python train.py --rope_fraction=1.0 --init_std_o=0.00649 --init_std_down=0.00324 --schedule="wsd" --train_tokens=680400000
MLP neurons of a small language model. Each row is named by its layer, matrix (gate and up: input weights) and neuron, and shows model dimensions 0-127. Each number is 128 + 24 x the weight over its row's rms, rounded and kept within 0 to 255. Numbers have three digits each. A neuron's up and down rows have the sign that makes its largest values positive.
A block is one neuron, or neurons of one layer that tend to fire together. Before each block is what it responds to, as a language model described it from the Wikipedia text at the highest values.

Sentence ends and "largest"
L3.gate295:163134137125112132119096119111174083164142125129123158165153137176145154156101118137089176126146110138130106096100077137101152165168130134121151133114134177092151160132151113174128121138110137098136136083111128159110095084133147128169151112168129129110115145084096104118139102139132132129116100132153092122079156109136112159139157118116108137143100142124105139112109159114139092140146
L3.up295:176137153129070158149157150122168110181156139129117132120136085132152139158135133159180120145122150113163126103134130136123155111110127155133108156098124154128100095105114089182127112134129130121123122129096138128122178120139106129153114122110135121102124158120142108158131161117138114116125140137159111144096060109107113111122099102108091177142099146107092125125115101128136119141144
L3.gate402:129131140155100130131119149180167119119126062130130146153102116148131108118139149107143169117119139118095131141141067093155131081120126164170137147073125110120165117131143113111130086123126158105121105126096104138117118120153157106092135116157115120082157114120160117125137118145184154093149104122099110149138126130124115146093161119129129117115159129089128117183123095155114106206063
L3.up402:102144126084162148120092125164096129139144129145125110120132129136154161098140109137118112154133094120131109143134173125084109119171097150144176112114133149164128168138110109098080116132117098123149133110104192168159122141109126152136187103146108118094156114167136099117130156123112127113127188137076121174099129140098121134111087115119108123145146110108116150125105140131113095155124
L3.gate808:144167131099126149117082136128119129138147104148103128144155119137100141113158160146091156142179099064154110094135095121134160091133144144150095149118114120127114100128130133115102118127138180107120143097113110147133162173123145139143174135067130177114124140127133082110156161106098117093175157081096156137077111136155130067140155146145115126136144102097099130101093093136118123098125
L3.up808:109155126110098111110138150134170139135155101182139083100101138130151120138089185153152123121126082098122155079146144126136153103136098133113100142131111154129145145151133103120103111107134142096109153120161188099167137129104112127102100124137129120108102131116087111128135116129152088118139115137126142121084109156101097128105165118135095176151163109105110139153143141125153121131163
L3.gate828:137168142127094122167140142109107093116153179128120134167122102125119117140150158159134161130104157123126135135107124146156095095134116150124075132124094107114130172195107112157115131099128124119143157130130118146156114131133120154117154128178115126151141129088135117128155138097125118130151138099105132109088127088130123151116121130099101081133127133132102142112138159172134118113164
L3.up828:114154140163094164172123138144129156152151136128109133126112094138204132169098134159117145157142153123124129144127155153116126086110145126139138096074059143113106098142119089130102140123144139126129128149118077124105112115178106116144152136114138175118126131157138135103135103140128096113088122130128146147117127114094152106149134109105128135116107119142130151095122147137134081167112

Digits inside numbers
L7.gate638:141111126088130123095118150109175145117125101118102094171132127131116194129129137122154126094144129189134143135123130166121101128146103157164107132139109157136141176118125131082129135120111163143127171169122106130113136128097143114111132174160137129133153114129172139147142100168118103126108148158132112148109123159117138145077126185114127112186097127130097142144150099109117128128085
L7.up638:108150104149173129153172135113122160090095155092132106149115127095072115157107106114102128101173143150108135115140141129057096141125156079100113123124131108122112131157136110120143112125130134102147069107162096127102127072131157137121166135133117153091147086126135136122127114119114162132133129173095136102101127141121156138110132125143085150135145114157143115116103149140100127128135

Final decimal digits
L6.gate72:116160138139148105103099122124136143110128168135183107105147148159116082123076146153141123135122127201115163142197149136098138134153125131108127079114082126082100090083119179106149089121114146155102106165138130093134114156099160161127110138132132116151125094125104142113156104154156185123170101193116127138114131156150129158108133145107080142110117139132146125116134159135105147168110
L6.up72:141078126141108103086114110130145110142133142103146183120101112124118124147137160100094114125146129133111083139159155126130147137070153107130169128127131101100128141146129119144158121130129140086103161110176106162144162114102146145128145111131184089140157129158160105123141131118122160113142120165101108144157137151136168133142105115127113147119157148136098098153111113179135096084136
L6.gate209:154130146099150127121106094103110151121109141159121156105101087133140083083111096127133139115105136101093132141134140159149144141116113087139104132129136144122112106102141183180154107123158132161183105100149143158171100137068131125076148176118116122062154116159148123128178071124092116127139148185077112144145092118097193130107111129147118144121139139131136129097102135098163130135129
L6.up209:139115152146102128138091176154091176135128198138140130119129143138162148151154125162185132141126140141139085149123144175147109078117131108127129157142126172122148119144135127073137127106127151119108130131122138130121136129088095124141094131166176126164172113167174146174107097118186115159134110162154148088130130116141163193130128110139151123098137184150135152163105132106102126114125
L6.gate272:134127124106119164121135146137134110137125123092120150117133122136139119126107132138132114081117138111099078171088081137102154125153118099057100158133149128153134149127132217130145103088124155142116154124108145110106144108167113155156129130108177141150139129142118137157087101169097153131121110129120163095148154139130141113133154114153093175135146124146177141114121153146106105127135
L6.up272:167086130129135125121123111141175117138108155077129142105092097145155142136138093154139136134152123113126159133091096120098160150129192129112103140131162107154120152074126185120120128101144077122146122130113170088097119107118087139201133135122108116119154126102101124135132105184155128138101104131147160101106142112165082106134202107103096140124130153091132111108094108131131140120122
L6.gate276:098129145117115126121183129105099145122182136128098117116122080123160133093109123119175142123128125122082104106098141175139087129110109101137083115141127154147172146106115131131134155112126153164196178166129103149120134125141102107129143168121137184134161124132162093132160114117088122147123148188108149162153127151115122137084098171115153100141130096117110157139165169129108097125116
L6.up276:142154144097123126130113160151143136100123140111144124140134150114158138119131113144129110136122083105154109127164124076150116099138101123130085105154110162146100077117138137130079106129138099137140126140127084132121148090096102121136128131106153188085142129130154093124127094131138110170139145132100109149158143150169094143108113132088147107147114106146167087104114079135098095135130
L6.gate407:082091167128165136099115158075104130132142139152123143152125156126144163077159136164124099141134076120127133137144172107139127129123190122138143164155124155080095147136134147118080098155104142168117168112118147160146160144162113122129118157132136156085136095155166155149115108127119179121111175139120123185145142116155170144109147118154127141160117157140095108095149145124165116120146
L6.up407:103077147087125101128140116107075119134154099164121101095109125128115184117110123093114089120144185135096116138067102152150120138090119125118135153185150151091109134132096139066161133148127141112137159154127128129060158116100080131130125119071112129143110127152180161142130131096178107142140115140129139164105134128164141122153129119103159113161119113115166113115123123078152116161142
L6.gate415:094095108115146083092128112114150155171114129108107147106139153121129119094141107152088114135109129154118136158135123126139132206134130173138124155118133166127151144133115125098147150098157123161117090156162109141119171145164163154083118116120132098119116087090165103125105134140127067135164126132156154148105125143134158101156197141145118170090153144156088110140128131149124115149146
L6.up415:150120117154145136090156136121140163163075131120177104114126143117159105120124096189145144124121146129146154175124114132100129129116146150131133151097147122147130147082144100096137143156131130121137155137150120138141156135183115138156139132141148108111143102094152136125141127172138098069181087142137130172103137151135150114126144175110125166192184104150091108152146122122153105154157
L6.gate435:183091145121098124131134126102141164152143133142159125125110134131164145104151141141140129162126151123134161125077116156129186097131059147134112151144104136126122117135142158128120106148139131153143123154165114127167131154099093079117167091127165103137093110138203125153126113107130139144140146091113106152141123100134107158122149124172111110170110105090124157109104128152102075139115
L6.up435:129128148091090122100155142150139146153150166119168123095151141118153122136135101129123159119138120128129144085131132182134114126100119150148117106136128074139170133173175110111155124104119132112138150154101144115097090102122137129125130104094153169125122095159107100175149118134096095119130146113140152150141092134141114163137076127135169145139106100147125135120109112183191131136145
L6.gate476:146139112101142142194112140119147146115079117107155158104113123118147168125111142130135108112184149144133134110098101138144135111137117136150120116089128107130116138123150121173113157138135123116130137146128098129142138140139133151117121099171125095146129090148160126123129158133104127163164102142111128133119112135112078143113125126164144185101075111108126134125154140103104100099182
L6.up476:119117131112093146166098136135112149119129148175128147134129161149115130160142152116147105118167099138115145140097129157134134116151131104094142132120139128133122074122113163094110120109150127116132108128178098116105136129103070166131182152139117167086161087148157143114131144155170120132161129123115134131129114163145134115104128088132130104130105103164109095116157127090145113104147
L6.gate499:102128111116173138141119156135110132097146114173134116153120112141106177118138081132126149088157179120149122143049103112105123116132161118159124154154159142141105117116131160165104138183124121145135108131155118146154142073133184119158086112105129150144112130103186147123122115128099115116089175131085116100183161144101098119126131086142102106134104151104114164131123127141153139126130
L6.up499:172128101119080150126158124147150125120130126161123096177120122123120157118139098125149142089127111125130127106106091139123152118129207138119131133073130137126145127110145182109116120138084105169142135120128135126137143091101127135139111069088128133157142125177111098168101077144130144105079119107126139103119093156153097117092130104122124108162137134117157089113112103123155144178139
L6.gate533:127123154143118133128098107145130127099143113079108083125142135138118142118120156144157084119103137154124134155174120160142130103146124173136151118118152154130132102139107110070119143107123146131076121174127085135124175102121139109100127121126174163147154085150125130132128148102145116108128131146164125095132088155054134126107124153115132124148110091123079098123142147120164144135139
L6.up533:123138146092138150133124104122092160154095127107157128130150110114112136105129112112153085119171129149116082128144147127071155069113110135135091114112150149127097174127142158123118101156127135112119106141139165135140109151125085143093114143187157161113165143099137166126110116124139138102156124078090140169125117120133185137153124183142182139158124120148153112167163087135117146156105
L6.gate578:103103112124078154128123109081181155110100194131095087079117105111118157098177124128111108134177137080132157149146077139105114109106096141175100126142095116124131136128123142108157126124146130107135124144118128148138162148114131138157151085120115153166144106152151136099081081154146109150123117124153144131111136162112150113156165103144164089106127120151110105154148067149151119126118
L6.up578:140126105131142128111176121135127116107168136123172142151119145151088140126161105148109109122129171104118144145154146158164131116144131147141109127123164097130112098138165129105115106100131123123151110142155142096114122119110139125117151173147098121135089125104104075201093112107122148123157122160148134108149142106126154109108135173100154177087139110099141145070112115141142149115174
L6.gate584:130122101128109089120132139098099158122124176090155112106130111080118113148146116115099124135172145143133111147140147162082109120106102131141146168138104120068098096105111134149130116173113123138134181115138128128151135112130098140118104126110140186152137143152155101119130144167160162130139077188132141103130104133167170166144137117103136125170130124133110151123153091094098135148123
L6.up584:135112097154118145120128081135077107117159117111153105153132093092170145161164100130127084142090100139122128132113116119158120140102113106141139111106160124136178118118151148084109102104143146121168119100122165099113137119128140155144123173107125149093101136160094110137128129119131111115143160141157120144135163092115107152104122129113146157131144128111130171160107126135114088111165
L6.gate596:108118105096127127130128130128117106067086123067131124109122150116117162098129096156135175060112168111134102142145118161154149089101152095082096163113135127130128137120119173169133122132162146164115164154150155167093132117103102143141111092116145150136124139129090155169145100115097149127115060167134112112091150147086102093103149151074103147097123136127121097133157152091126126090136
L6.up596:121121146105082138116085126121119119139156156115146128154125168141129145109139157092138116115170136133122010123131130109127131113100157130173090141131120126144122149105128117104156124106115115125161139155095120111167120129083117161107108182104142126113144119178161123158134155122134140146121110137110173114130103162155149152108178142083103152123088139120106103079148074091136149165120
L6.gate696:124188155128113113147159137091120142097127123116206141088117154144110132107090148109167101134141137148147148141222137155102101144134128105128101077152139089129101164116177113148091114122153160126125155132112143106133102119095071135074139107126154126114127131117122172117066126151144188140149144093127110138083124122128118096139138074126108146089113093117158130108157152112108168156157
L6.up696:147104167125079127131149116149161123137090157118153133149122101143104124108138160130077133130095206093098119138092141155161117122138107098132126147107098122090154135072168131142111108107146123108139126139105149141095112103148106136139073131163101090093131141142091158124088103138094107153136115096111146135120149139106167121133116152103088092112138120145163113133138118159128140129121
L6.gate855:142134105129162152138118105138171171136137191119126094102144143085122157127148086130117115110168118110119115153130120161127090082166094167136143131091132130141119151139182138124125150132131118131110149128123141171118122144105112152108172164105108154116155149138104137128154123143117128134085154177088177118123153138123099136099118164088118175148152131154117101090107095094115110162123
L6.up855:165096129088123153109164140109154149157134080122114098119102162144060137134136129138119154128158187145165161127118137121126158144113110125122127110123135124083132082116126112134113109183160132133099107104098121125108132147119165099117110131119140135080161071108107139141145135133154157145127152166125163124122101135136093165153138120109147116120183094117154154129119135174143094142162
L6.gate948:157108156139130145117167130164136151133073130147116140142107121107108104157116109134115097085164102103148148116142152124133143128120086130159152151143126152086151099125105167115147120133132103122146106128096134158133130120116124118150126159185132172144145140093142140112151113104149138135155142143135129132101174170087149152121140145102120117162095101095113104123169128080086142171161
L6.up948:173109132104107161152163148170120139092100109104132099137136110118111129128129109164151118125129092144142160125151136114128140145114162152121142130142124191096132134121129163079128130125114132101163125132134126123124141116100160101165120154148115123098109117167175122068161122132119121142142152114142092119137111075085139178146108156154123104145147090134112145129149113146184134161123

Clause-ending punctuation
L6.gate29:145130116117072115137117120115137140144088150114156126147121121138143149121123132131139119135133135151122103077119101121154126096087120152108147112151131166090116131125126106157141131115131151168151096147111140147147164128122111132105090154153124127128138138170180134112133121106150170190083121117133125119130143142066142142110106114095127152152125101136153148125112159111142133118172
L6.up29:107121140185157099119119124091151113169118159140107113127150176154139128138153115140120170129117145151134066171166171151113126174142102111164129141123094135086115145141073105107155164141166154153110108098108147178138102113150114129105114116128107135125136156121105120152104106108147136163085117138126128126130153115123162138140151141132149132098153097145123123143132120140104121138159
L6.gate40:086134172121113071172138136168143156154166150139153161101134055101166147182100131136148155123147123150124181151161121099141136171126123137134133156128099092163094155186135098123159096107128106126090138107124148115121100145112155082181183100151132106153121104146157137157095111154147114149105111142150147130114084111102126137118129158120153139154132077106138082128137112154136122145127
L6.up40:146136115135124132163129129143147147129142111144140124118116114161166175169123120178089108134150163142162142072102078103138101154134114156128117139112119146096118122129150115152109176184140121116119117103134123130139125099100130117159097110129133108097140131138114167077146089102153108140157087159133120171067103132116128114111147152085165129154160081134112093172110140121144136094120
L6.gate102:138125151156140155143171114158133145130172126122113104139124115153141089106090125131174113172126147093129123137128138097142092164115120120095135131139139122167177114131096120123154152093129165157142176111133098133112135151138113107141119160135169095143150110104119103125130143121167122132157158118102143129145116141056098155146149149101144111116133106105166130116181120117125150172137
L6.up102:134111122148131057116151149076106113113106153137136096099112098127147125111163121098128131130104116132123125129136129196093072119101148131097102155150145087127175094116110123171140134130123098106126147134142114124148053109105105130156115189114155097068139137094123106120103156105140130126171152177148178107168143115118172110103121174109143144136127140091121168165110136126119186079154
L6.gate278:124101104093126142128086115097126148115137118090128103154101122088175152083127096172155094096155124116176114126109082127134149126111132101135136111118129138145069161135105151163162108103156115124138111139096178150130097106126156131164129157132072149101131156129141117153118094127070135174149140153129174109150104082154097129133156127148110130104136087120126141164127089136131168132128
L6.up278:143097124097159127116097097105125104140093132142144141163126126118106139134121141191120120148081125116121161121171117132121139128161100121118106109164109125159129122130154154130144162119091122135128136170098116138149134107125140079135110074138125135154158127127149103105092103122128140166135088128135195158164158146093111168131164119132163102133123151133154097112102085194115146170147
L6.gate361:090108122101130140165135131153169155100146102106119174113098109136103122143099151138159087155149138178108172107147140143127154185131121115141130068127141150094099117147157116084141105088131181150128126180132126146143137109138126112114113113130084149181117083138158157124116060171161120159153098083135132117124094117121106121148106153141125162141095171166130079103139124112150092120155
L6.up361:144139109138101135111127163129138170100108095122110125146139113186078098137145114085149160079108113134114168149152116119105114114119162132152107095093120106089105107103123118117135147150129160145159134115119136163149105115130100147119110109112119131117153105103133133128115146170121166113139132168123119137153129123122087152121151127086087089142093084109159152152134092162074104131151
L6.gate416:122144157153100125139134084133166096158096139110116133116106128115153132147101113139091160171137127138113142141081089128101151120135150145117142106127132091123131124103114141140100145128106138165112135119087126150178133089153113093107132097174150184112123111136170097147152130091130091130118139131129156161110122103147180120109116129088144112132148141123122145135153114166166124168112
L6.up416:136161146171134123148129119110129129145139107115150141098150138128101115104152112121109133172162135155156156190154109094097142172157104165147151063124140097113110131118114138081142150133137127122097157100155126124172127131116103145154165115103110129130127177123091105134164082123115116124177129177135128134094122105125142145168140131154128138155165091086161119146098085112135111127126
L6.gate458:093108169090118158134109115135135112118159082114132126146118140144145108145122133089134168133157165160128099101061153099151138116139120105152173107126141139075118134181136138127161100126129164088124117157129150138132131157121106085105122133108126093107127107128160077099132169137180099157116161164099092123144147139136137133124134090095100087100143098131107115181142103121172132144120
L6.up458:114111149071120104166118140152115121174157116107159114134132121133153148163089160133145104126123147145105162141079152121142114149068133135107103122153132172113147129130127154135126136145102130100109110168137104144147133126147138120133136106140121150160127105058123120069153098103165126143176127153118137136165079112096133124139132137127125122137079120174142127133131055136129103104156
L6.gate552:089119172125159114136128111120153150102156158122127138099139049107129106151069113128132193139147113136131140107146132148170147125137103154147121140123147124150120129138119155142089113157106132155108141131089114097110092117132126102139153155121128097138146123141113159070099077098152122124131093100148142114104104116117161088097092150156131141134130173113124154103140088127096097104124
L6.up552:114111135113155094199117122139124168140142113106156132108125072073123134148097131115168142088141152129130150099135142137151145105102100164167131158142151142133135105137127141107134090131115118119080120163132146112120136097140119126164149138126138125151153135164124207086119115080138141107123101134135129116101053088150152095091088151157181125136120155132161113129148109105088118095117
L6.gate586:105094149135148166092127161104146121140157095110105108156123158118132169124154159163121151123096123137087120158110164076123126130116095114143110143161126106123143148089158147126154100149128110078118161103176129111138166126109152126134167159154096146134095113131150112095146118154109091182123130168125107093174141107143128190146149167118110160100086085155136120119131121152149107124167
L6.up586:101113159109133118118149122130121135129085125147139124108166125096101154120152105109103091135181123117118092180140075104143140126140118113125145121143133147096146117113160088090159123102147102111083107126130135168117151132083128134113119177101128122141171130124126196131137130135118122141130137119142105137139095087106086130167124117123117134163102104154091084136134129107154174128125
L6.gate592:091080092171084151131142122112101127118145122163111134129108123174159143148090117120156161077177117106118147157119114094124123171134133139125108129144079084147126173149111070102090122095103153147134077123136121125174144137114123133156065107124179160148087135140100118130165140161131089119116105144161144107099134135125086135151168149152128121125105082142119132182133121145142131169087
L6.up592:143148137143131102146107179172164112108134119133146105140122134100118133148152122125113151125133074116180127087167082128105127096091134098134129102170137136110177113124139120131103135129131122130121135143120163161153092161135174129084115124179132172111088146102119109144129157123109166107116143158099127119089136118116106183095123125122092161136115083111159090146136106136107131173130
L6.gate647:135137147089111108154115130155115168118138168140158137124129117132181135152079110138084137152160121136133138095145142141128108127166148150146150143095121126112110163148134124114178137091119137126072159105159143137125139089091108124143139125116123116143145122153138121119117090148169132170138124141148148166101149151109125138111153123125137166102083120163122102144117102171077106166204
L6.up647:147104122111165151107144098127136175146133107163154117098162108155099130141115113127159125105135106155128137150113141147156116086118115140154140133103081111151069120162153156130142138128126140132131141140169180142139158060114169145130157158114180155054138148144132101118120109102135147150182107153180115104169107131115174139095083166138144137130145080109097132130165148107106111156143
L6.gate667:141123114120113132182117148167152184167150155130150143092154128093154144140117114110112139139170155120159165089141128133109142148135149096117135142092127153131131104146109127168135147116133146130113154109109131140173165166154149137141150127149120116145138112155119106145175091103102135087114116122128125148120149129160145107148115141099143142129116118168165115148145123136158103142123
L6.up667:138114136219148099143079130124102117167138140133170163135128113109132111181139143125157095156140114140162122113108147129109122103139094128141104123120117124115134087110157181147113093141141128122104176138171132130147140186135106117128094115122150145161144149137122143157111108106166140107103112153116172107116088151098100119139133097095150145088109099113141107164093164172170139134124
L6.gate675:104142143111136131187104141155084086185103122136101092133111128145092146128165143094090129134148098153116118134099111133122147170175146106109154079152117154091162141110138082124102139122151150122144135103105103163158079124090132151153153135143151136095139094154140108126170091149134108146158177133125149141111144139130137094135161118136130118143068112109086131158081136139129135126140
L6.up675:128122120126139123140120173121118153166127101108135098118156126130146158151134151134102113089151128110157113147146156118155113128098113148123167100104161103056101115139096137174129131098114143133118115108121151079130133097097120142104122111156152109096096203111129150117129120101140101159106145111091108118102124108165112139111134142115142102137080111142055159113117111112138156122101
L6.gate750:113122129107118113164176159093147126122107131151124065096104137148125127142147102124140112114173122131140149112130151105172110095122102133096139161118087126115137121114145130127149112091142149141088159137100131132131141077138090095171129132120108125114124066129148116118132089139143133165162137110137132087084159098140167133122141100160122129114097108175164129153142114145113093100098
L6.up750:117136153121125162146141148094136127157132112161081134121131077112101153139122098185089140141148056149077115128099160147093132159132121148142147168143081127102139086110152102133157127175136115117102148108129115137124106115139184120186153134145122118150111128182143145095107094155113103143120126120141108145146118060131113146141129118135127147136115135131145131117098123120150142160075
L6.gate902:142135121129119155132105111135150122133106120154157085115127160138131104178077166152142121127147143128139173147123164126106130144133130106104097136137122087097149137116161111136133123122094111143119136109162142086125147124138139178116171164111092120137120100131138121138094159100106127154136136128118098126107113131121094178140140135115092110094111126147133103170142140168087129198113
L6.up902:159177118079150125152133136158139114118115110108122083117126171173119180175157118119153088078144120147130130126149069127123143119157128097134141170127132130142147144172115175081154128121134148139167113112138156128105156149099104122110139147140138166088105095101129160151124124108132132173130099145101130114099150139103162134086166139108130095137166124146145107078107146143107136147166
L6.gate1000:136172127118109086142105155158116111120108147124149154106102150113160134148159126107138168107132120122151145119114107099128155130168121100100140134140115115139079111145108112124104122156113135135121078143146143141156100110154096098137129084122149127122131131132116144114132121086135158141139137141127103136176134131145113157125115140112126117144117115188155117162158150166162141114127
L6.up1000:062143133180147142144105134105092128113118109155116166134110107119119125168140129156116118115162104131104130173126116146150172156152168156109129091144173138102116139142088160102137138139133136133106119085126106116140112114133084096164182138136117093125138138105167165126120109101119149122176153165161160134143121083106133143133154152137134116109120142182141094136133115176157160131145

Punctuation closing list entries
L7.gate466:118125101129146135148113143150130161089137164155119099125119129132104115157144102163145157104181139162100133112151090096119121124150133110151129133154120133149150117162153162132158129151142113162143126130141147126110101131122173103173170083099078162100108095102117148107160123123127133179138124164141143087097124111094110130168140159133162184144146149146107113150077132104133102142142
L7.up466:124126159162109184114134120090105122148152141144139123122115090151155153124152139101147160093165147144123156143128103082133126151145174109127101099126141122114117128086142100144106113161125146112108115090115088104122143099125124146165094139086120068139110167151111103124147130148103154139130146126105123146119127090093106145123151121120164132123094116111153117146122150082096132155140

Decimal fraction digits
L3.gate127:112104131121113116146163148139091103126103097105146154097149128084089141158131165120179124128156140149140137146134091156116108152116153129132138176091097122132106144134123111052136145152127132155107082124091094122131113147132110136162140131111146133136125126134123138138093108156136155107165113119116130166100168095129120134173135141133134117133105163145140132123139070131109084118075
L3.up127:115100094108132123108154063141114136142118073107149151131116106139105126134144165119090106102115129166116101114111132063128126126164103110125107122087160141143106066108123118108124116118143103154089115170081091125106124125129141171108137113156104118097118088088099150160117110108108127159143111142074134158128125163176139145164150152092125121106125181129127113133138143100160118128127
L3.gate130:096104144121139126128113113112107142088127163156137123088161113114115121081130109143140097111089137093097135113171129143135104115158121135128113156128096137123115111172135131109083118133093110140130104138133124175128160106114120155114131126160135116139095103141144119138116130138144112147147097137174117118145141128119129117115173141114144133109129065109092086102147147110175154120128
L3.up130:139086138181137084119107108150110150161045130081153143156138120134109183162139145159104160119155124153132142135129100125145157134120112136119132145125131153128112182132109199105136089115123114096128141144134126118122126149127123097131149118126155137111112090127124155167138150114114147116106131106164097134141115122139132177156133122110146146090119113117142147173142126176140100136106
L3.gate624:136101154125166158123111170143116131148109144147156115126121129089083106113133145153144085154148132137168108114123156137111147152165148122118092114118158120133119171136132131132158126141137102093100152110114127115075166134115114145153141109141138120146143107156177124102113120177122131173135135131108137125126132119180112158106145116110081179133140153136117098121050111185093137156098
L3.up624:147068157111086134089116130145101121105111131142107107096146109130143112102129118187164150131120135140162128138124156152117124119144121080101168135163115114077113153138147123130120153130109162123153121158133104092129150114143124115092108118115106126118108119145146111124142157128099112150181161122105106107103170131104170138127143156143144115143158126106100181118121103114151127111115
L3.gate996:097142119138152124125116137124108142100135156093100126153105159162084166112117135156154105131131105105108138181151113123122158139123091114155125100131149138097117163108173148105087137123146090163134166083089154104127060129126140167084110092148136098140129110122116148135137136135125132102168181170133151149154120120161136158135131170126133144160153122125123147080139122124145125169108
L3.up996:083137151129108130094160155090113123159169136108117144094144141118102083073137173096128114084109160155141129142112156149130136171134156082094047146150102134119111098125125140126136112158105176095149101157114131145125151116147135140095152126090124161140117134088122149136118100172100124135128158172144142149145127155141159115115146098097139158103177109123152131096185139144179119091132